{"n_layer": 16, "d_model": 512, "n_head": 8, "n_kv_head": 8, "head_dim": 64, "d_mlp": 2048, "vocab_size": 26802, "activation": "tanh_gelu", "norm": "layernorm", "norm_place": "pre", "norm_eps": 1e-05, "positions": "learned", "qk_norm": true, "attn_scale": 0.149, "bias": "all", "tie_embeddings": true, "parallel_block": false, "init": "uniform", "init_std_qkv": 0.0264, "init_std_o": 0.0, "init_std_up": 0.0264, "init_std_down": 0.0, "optimizer": "muon_variant", "lr": 0.00732, "beta1": 0.93, "weight_decay": 0.018, "lr_head": 0.00418, "warmup_steps": 0, "schedule": "wsd", "decay_fraction": 0.821, "decay_shape": "linear", "final_lr_fraction": 0.0, "batch_tokens": 65536, "seq_len": 384, "doc_mask": true, "train_tokens": 518300000, "steps": 7909, "dataset": "wikipedia_en"}
MLP neurons of a small language model. Each row is named by its layer, matrix (up: input weights; down: output weights) and neuron, and shows model dimensions 128-255. Each number is 500 + 50 x the weight over its row's rms, rounded and kept within 0 to 999. Numbers have three digits each.
After each neuron's rows, "fires after" lists the tokens most often just before its 100 highest values on Wikipedia text that the model never trained on. A number after a token or word is its count.

L7.up1965:511468431502491599534507481453536516483487610586535602525498487428486416601540462435544455535542474470437565543511485540500497510531443447500452592542522554452537556436507430517539560573568461556468481515556477513623601502524496435441440425505577523472548554537574487510470493456569490489562436437490543515475503540616537373539513566468460475437500454491458565574479554474597582407503
L7.down1965:512491435445524352452560488519469510511451508581452549435563501495484416479506502448450546386575436500499480460443439501412475477518518437459495410517513502476463523545500383512517469501462486580468544406535483436500517515441418417554525534504450504546515597474524486509497461614469507486522486632560510513537439483539499506546480520432474537518533468507500496429523516552497439554479
fires after: " was" 21, " a" 21, " is" 9, " as" 7, " part" 5, " member" 5

L7.up817:565474497439448537496504495541464527542565463512513388553455504393538461460493587557571488417468536469466538469462588412504447470496511495528524471550438478546527544564431491452581462490478536527494456482478486476530465605526552427480483537526486550547459509469552551492534391612433448495530514448509457466471468524471572507500484546562481448468530451494506560493523509404530549546528
L7.down817:402555521539618451475547546526386482535522556422494437498480488551494502492487465514468462557435486535476421558472567511436514488604648498466552490500463550483476521513560459450524512562495561580482472536463515524474470505588522450450547462531519487582424527482606553484551491527521516558497455462576452546579596488538518434449574504495486522437452500474438577550433466451475472576491
fires after: " the" 39, " The" 23, "The" 12

L7.up797:488489475611472577506541542437556463448506396455530515529555504472505429542547442519557473522461434482460435591503497339514523502521534518580500422565531432492439505449524560506526475453459442429559524498557553557491497502428500576576497505512527568507584444489500535509492514467518543517515503471555512577447522569442471480639529515499443483569520475578505488449403479562446501549534
L7.down797:502516524501490400525479458490396526451533452414514528521451481578411533506498489496629479502476439469515619585497556386467559423590501435611513503524548467492451519565420411473607530438505481477519595538411532515457424554532512522575506461467461465501529577440426478471472514559540495601534481496477498500498479473467426433547458524503589537443471464441456475528488465516525528548507
fires after: " |" 63, " Bernstein" 4

L7.up1057:494432470458477317460478510557481519492496532537617448474496487506590433468524560480580535451475504478453448542513478487458484551469515483562496574464477362426571558429514479513490457492528645534496503484546509541549506600482430411487568652495445496505509639452541593493487527470574528533537526533502448512418532541556462504496612501490496493506500405522521473360557517606518468501589
L7.down1057:536540426512520544464621472489543461431466533534492483384444564507440545541419508392513500392437560578488515507437474474522403488466514451503480533423509469542507478478545520435586562494436539489536433580486488461472473534551572428504468531536552546564508521549445595477501502418515597509544431514474415458469459512468468365495578603579458626526496511552585445475484489415427596484517
fires after: "\n" 24, " the" 15, " Candidate" 9, " Votes" 6, " The" 4

L7.up1768:470521519444524553503530519441543472481546451480485539533589559524415472426486482543506464563475512467482387465535479475564482551530480482522577454498444596575567517485514422515478532473469593366484403466525478515552423499549513554483475499554533553448505515497489456436478473442505530404420479528555516530465550424614502487499577541505505557567484521515507484485461512501483477492441
L7.down1768:570518450433394472403536556503490497529521468528492534490477498496462480514398508486531542475502475541582525502495495585498453455537461529427481441371502520529610577491559507426588509431460513439525489510438362475479489452448440492548511476574483468466453484490395550423416564439537452483472468554475435435605525562486513591500461578426433501511469487551495568501593486500483556470516
fires after: " the" 54, " his" 6, " its" 6, " this" 5, " in" 5, " on" 4

L7.up1666:548576440555564483520471569489452484522552485568472515506500484541535506468487484504532423555400507509428464540509491455501435598489399466459498463484486502495450467492464572556529415537615512488586442415537532444493522475496474448492420452536536502450527541502524434416457450455508518487522560507428487551394472476636544546447562580413515531616570475492509548434454489461509407549539
L7.down1666:567512473463458490540600415494451515552692486446483479568519466473585559459510427529527581464480466481517413518532483516539515494567491497510538518460520533485516551443531419490560429566479528537500557503527537447484505496490494490563518482578524363488492543458524495620539495449575488505462445503540395505534513533564549502529465531480596486564554405527498525494462658489513547458459
fires after: " the" 71, " The" 7, " " 6

L7.up424:461529551481527519502528427412533589502497470431538511436524592505544512487510488439539474473511475558412515462388565533528588485466508424618519570568493484565474513541509481409479449581559532457514452510505494445513549417514467462603517602500483525562450463408587519460521503435441425568531503521538567512513470428448436544546469556553528451521505515538505484519433405492507509515549
L7.down424:602513417489504465460490465448505500491482622517524546451501555437479515449497490502446631482529560594555444552428586605585384534546476549442425514521529477435532640603608582423463471551497452476444581551415496412506468537522540487512464533456432468477487572500467495617488473533529532394509502451429530491549440462453504498480499512601393562514482468420540467530490454463485408507460
fires after: " |" 39, "==" 11, " No" 9, "|" 9, "===" 5, " Player" 4

L7.up538:563515473469475525525521560462499503461488583432612494466432472430572433464524563425520505546513583477470517538441551453575541472475477474562569576605470500485555496480563471454539482589482544507501491540626531515512554548519513465503489563507532646610517635499544604444513456529445528468484527460494394490565440503427577548477512554545551446484505351535479557526516509515618537394485
L7.down538:457512451555586507522475448532513493453505453527515518510517608400516478424443518548466497523467530561462494453495489426476416512620582551608457497526617506485565460550480521417409522596502473427480433470505546561379591458417532557448449563499503433568514462483531462574510494565468472556480460515588539562567493569525525512466587490478540492388519563578537531505419562582488452444419
fires after: " was" 39, " is" 16, " were" 9, " been" 8, " be" 6, " are" 5

L7.up1321:495592454458512509449433477548416500444544461579487637514510462439554513393539463537553582441508432498422475543450571535517523453530442542509494520533466518417440485426469451529467413441536507494516521479514537437560443547479523469528505455525546454525526486488500431507438424457509566496486538501541489516606503458558530495602368475501482506536505541520564550522447591436608510470568
L7.down1321:566490574496442522505466466508569464419514556424450525430490436541425488490491485553485490500409516467479497560562522412550574539487594506458469519602532479511536548435467536517556530423466598528477547458486482535398503545568501509557514541475559483451460516508510595433547530501533530519619458501442487518537487506498496512473463543419531424436570487547436457555530471511512504588565
fires after: " |" 30, "," 19, " is" 12, ";" 8, " was" 8, ")," 6

L7.up756:505492439538508455467485463588390419504465522599589576560505504491471442554413434505462490481519475514513420531466535581469563503514525522552487511509555490457508482562469520472463466523526513549543559415473531466496505512542574493593516438450469421446568484513489401460529517546542476600569572566506465407406546501455489481603528547522502534436532465495405410484452428515611392430564
L7.down756:420596527463529450602542495490550521485500472549568495467506454502467528539528462523496540505488601494356508455458531498463448489521482501474494453475463515508510486495477472521510522512475494508487465439575485556394446477554513623476474487475506499501486453446444559472499460502539497460532520497492549558529575516562483571461510493492519411512556413428478398435462490547489483512479
fires after: "." 21, " a" 17, "==" 8, ".\n\n" 7, " =\n\n" 4

L7.up1362:568475450496411452637492523483473503462562471483552427512528487485545503568563560432545436492504555582528468506453554494509519450532457536435483501465444451551603633533452410449524466492551570579468453524440485431516500456428474452553389506479578576475495478500518528488515482465482561544552412417437452435500487462587549439531453469462492430482558566451401503460441560503572555487519
L7.down1362:424523487470572479616524444490524483524588545523508537547451467420455521570494514484511476480444442490476549519585461528432495495445553516496393588583579558490456426558483471506525462442476528463521529349433610535545456482492586483514478448547546538568535502466507539462432525457475455503464467561522495470475483534542509509507449570536459595484574576532517545539436564443552499500483
fires after: " is" 21, " be" 15, " was" 9, "," 7, " are" 7, " were" 4

L7.up1811:502539526539492450445564516481466571512519573503527469482516568510388562449450453506454460426459496521496493421520466513397444566501471446504515516486392518518465552407524551554494405379546596408426475554529514470568442486528445521425446439470462532436525534483527481548444514430452538571497529487567503508510441526469504450525479591549475490497494571531486553490538445495558507490587
L7.down1811:458444399524473433478457432408492507521488511466425426475426483499470546459503539615446469465477491544455517548523564548468439536481523457497541510524468549523416565477470515525501519505504503454459454555552503545578487548416513472490468512436573509472577523539495463502471447478456555397475407461595554537524531519470629502468380469457426529501489462421557558507505440404474463513404
fires after: " |" 22, "|" 15, "===" 9, " Player" 4, "." 4

L7.up863:587483460531549518509527582454473473438470468556530542525495484457437439583520515502516473551468580498406558496498505538521590472396500481501491574461497549571548500419496417542470437435581491434475354512580508513575547430526417555416447384447506468516539488475506534447554485492415497514525552496537543610437484554431438459538490507403498542436494534495490520561417405447598426551485
L7.down863:533523423550529531492573440473514450463501411464499486572501561492564549462452521545491535442540506392649488573404535488506448424539464430479495494511497480534581517415455590485597587521446524476521520554545546459404508557435412434483541585484489496455422541531414469489473529477477618537489515446558466505547413520508551478498471462571582518453532447520467424457501472458403557493448
fires after: " and" 33, "," 19, ";" 5, " has" 4

L7.up276:612475448548579498465588498561537436414532510599487496546527484487550406461570518460535601427591443519460544549439497509520471475540485490520545594462513481508473530472451559575409447465457482452572477461534557541488471414548532386440466484523491482478514557551433523509481519568464479575514524581448501428475477468473511447559495512500508470529550423446415498551438461486586498519426
L7.down276:525458574479541516442541521494515499505532551528456455489535647595531466533527507511526515499503476561535476591649425538422550600453601495494525520469555404464432490398499535488549451506427537615510484569458577582490457497498433531511493531505505480480410487479515578582465582493597519566424574452469388524459449626491467555462508532573499465573561504514555496513537503544481529466472
fires after: "," 46, " he" 5, "." 4

L7.up261:422563504512468498483524546535456391570555474440482524364483402477489460485546567512492428486566490616498598471418487516493505471555515551506483580416476472616525581533518480506466451552507535516558509514480488469472591531378576456464444455363525415511535539482472539454474472521460544573504539543476441525519399452419566412496470522535540518469510391574459462460437526481578548566536
L7.down261:508423536512484455573483440453479549413456580501452448416558536532475451550527528452391583471560509495463531632528496540493516498448531542482463436492522517475507378422582535531446520561424586468505469504430489511527475491560459632435430476608543481475517480566491477557454488471549405535489581522499529467547507494540520559492489571547515472505496518481493438512415573529538528514562
fires after: "|" 21, "." 21, "-" 18

L7.up791:559524457472499434508481572483447483531532547540529492559630485477480449497475496526521455540454426451582552541440403624517493536517547461433545510507495518475487434487553564464471445468616508440510532445490595486510546570570499564526424495606477549508505401478446523551408592441453453507553560530514547505464587563483550581445521458472479485536630480471474457496459536416542482531662
L7.down791:566525504459496562551518536516481488443549593460435446463467574505401507490473494501518467510478464535422504625405589527476479489417380566457497633489597497412460417465526461485490450494468563558461508464435546467561556529507430557523537555421481444505526574524470581527551684564523530575502456425479523450484463446445456565540495512468464508503445403567486533462512491481554416518555
fires after: " the" 39, " \"" 7, " (" 5, " " 4

L2.up855:536536446480558473465497446479350516569502511457591520510506459526497387523545487498490599491501577461467514655400474474441472558552441516497522531530475480492482478450514506469468536499508441461564484518477561512478521552503557468516494431510465454579509524544447454416428490474561586502551523420483483507517439492434503567540454509509544490457561569557431511464529500476493382546529
L2.down855:439421494462535453486524462490575518540505522562542537556507474501515472398561559515495411552540512473501578447517414546476498538489534543500588477528578504537482485539537520601403491533497486485501452410504531480444475485544570527478451360587492497457550492386503478524468505567431519500454515523462601472548463481501579472449502516413530459484493554452507489412566414542595577464495
fires after: " |" 21, "==" 13, "-" 11, "\n\n" 4, "|" 4

L7.up222:399450529530547532499584507408483468539552493535507637534536506552570454569398543560535512479393515467456499517501538603488503415518501503467417592487539475625606555520518463478491452498481573491589415436444501482523524543451461496554505413463451531499458593476497447401465561515404575540507538560488532499483545502477514604585499529501530503503498470562539454497488494470438472507501
L7.down222:374447422533495531438489496480507523441539610551509481489488469591567477403581391494471460499495473507495483448488467605464428437528514493553441548486476455503541504613438416599527518443436562515569502507504383494521475505492427521606476595492468481511533466524438448546419547471562585478477464561447491532506379587573512582554575420453439569401552477463480487523541496500487549554611
fires after: "|" 20, "-" 19, "\n" 13, "'\n" 6

L7.up1716:519481519506473448469492457494470481542543510470519514450593487436483426546531601440501413468522403525426507549459498511474449532516504548520445520546392480468468477548438398527497469472523406517509584461528546508481546519404460468470504588473582518525444552371448487499447550450405469507549543494455459505600483515498523515459496517539474463368501494536509506508514470526552539529550
L7.down1716:439514505559467503440436459494498446464486459499513495449553385569527555488573450426576460527475539461442452446437528459442523534527505537470547487467492377465501483444468441489429393469480489555550484515459486493560407624543641555483489489516565494524458486485526505562461566550578557456422440577442534490507546512489564433416419540534429409553489568366464564505506471518414494465534
fires after: "." 70, "0" 4, "1" 4, " (+" 4

L7.up753:596404478482485509444512486459576509497450515449519504363426414490444437490519434567473468477656462525450499579455500461419467462556479559545609491565549524514500524512514500535495527523496524494575456553508507436471484499510492495531497536470463460432488559427459542435489568434490568558430516538489470517412551488555502427534427507476549422459422483564441479511528557511559454427484
L7.down753:465557539554502579502547465519498493502516468609499531483493557463524460523467556438413524437423487490407557571423467489537502464460410508578596535493493544525517490521497512491473456519425437523534407460515532530394466574514469465456534471501457457469480524436488502567516542571514565454530549462475446534636391598425452550524442474559555623492541481457519476517599530453499514516507
fires after: "." 43, " The" 12, " and" 5

L7.up1017:572539443549475515421469489534476495494475496539554528496643380468527547447487461479524530471580504472605476543509499450466516523522564458502487587546506483411561488519443495539485447535512543468457460401505375541533514540465462435576546508486544487521503587520586536463459445548495488455523464537527485425508593493556584463542399432486442534583524423538392514485553441481478501486527
L7.down1017:560544484582550476524421468515483525497460643528534522523472489541550477417449426518511425453499517442523506451463493445516486538591478528492463495488501428453495476485531460461570497535466487507540463437478593438550476518373505539526497468496507482521475425511551455481389467495501512542598537577534505582498498529444503465512430502565489535532564507462557580461543466540438449494521
fires after: " was" 19, " is" 16, " not" 7, " that" 5, " were" 5, " are" 5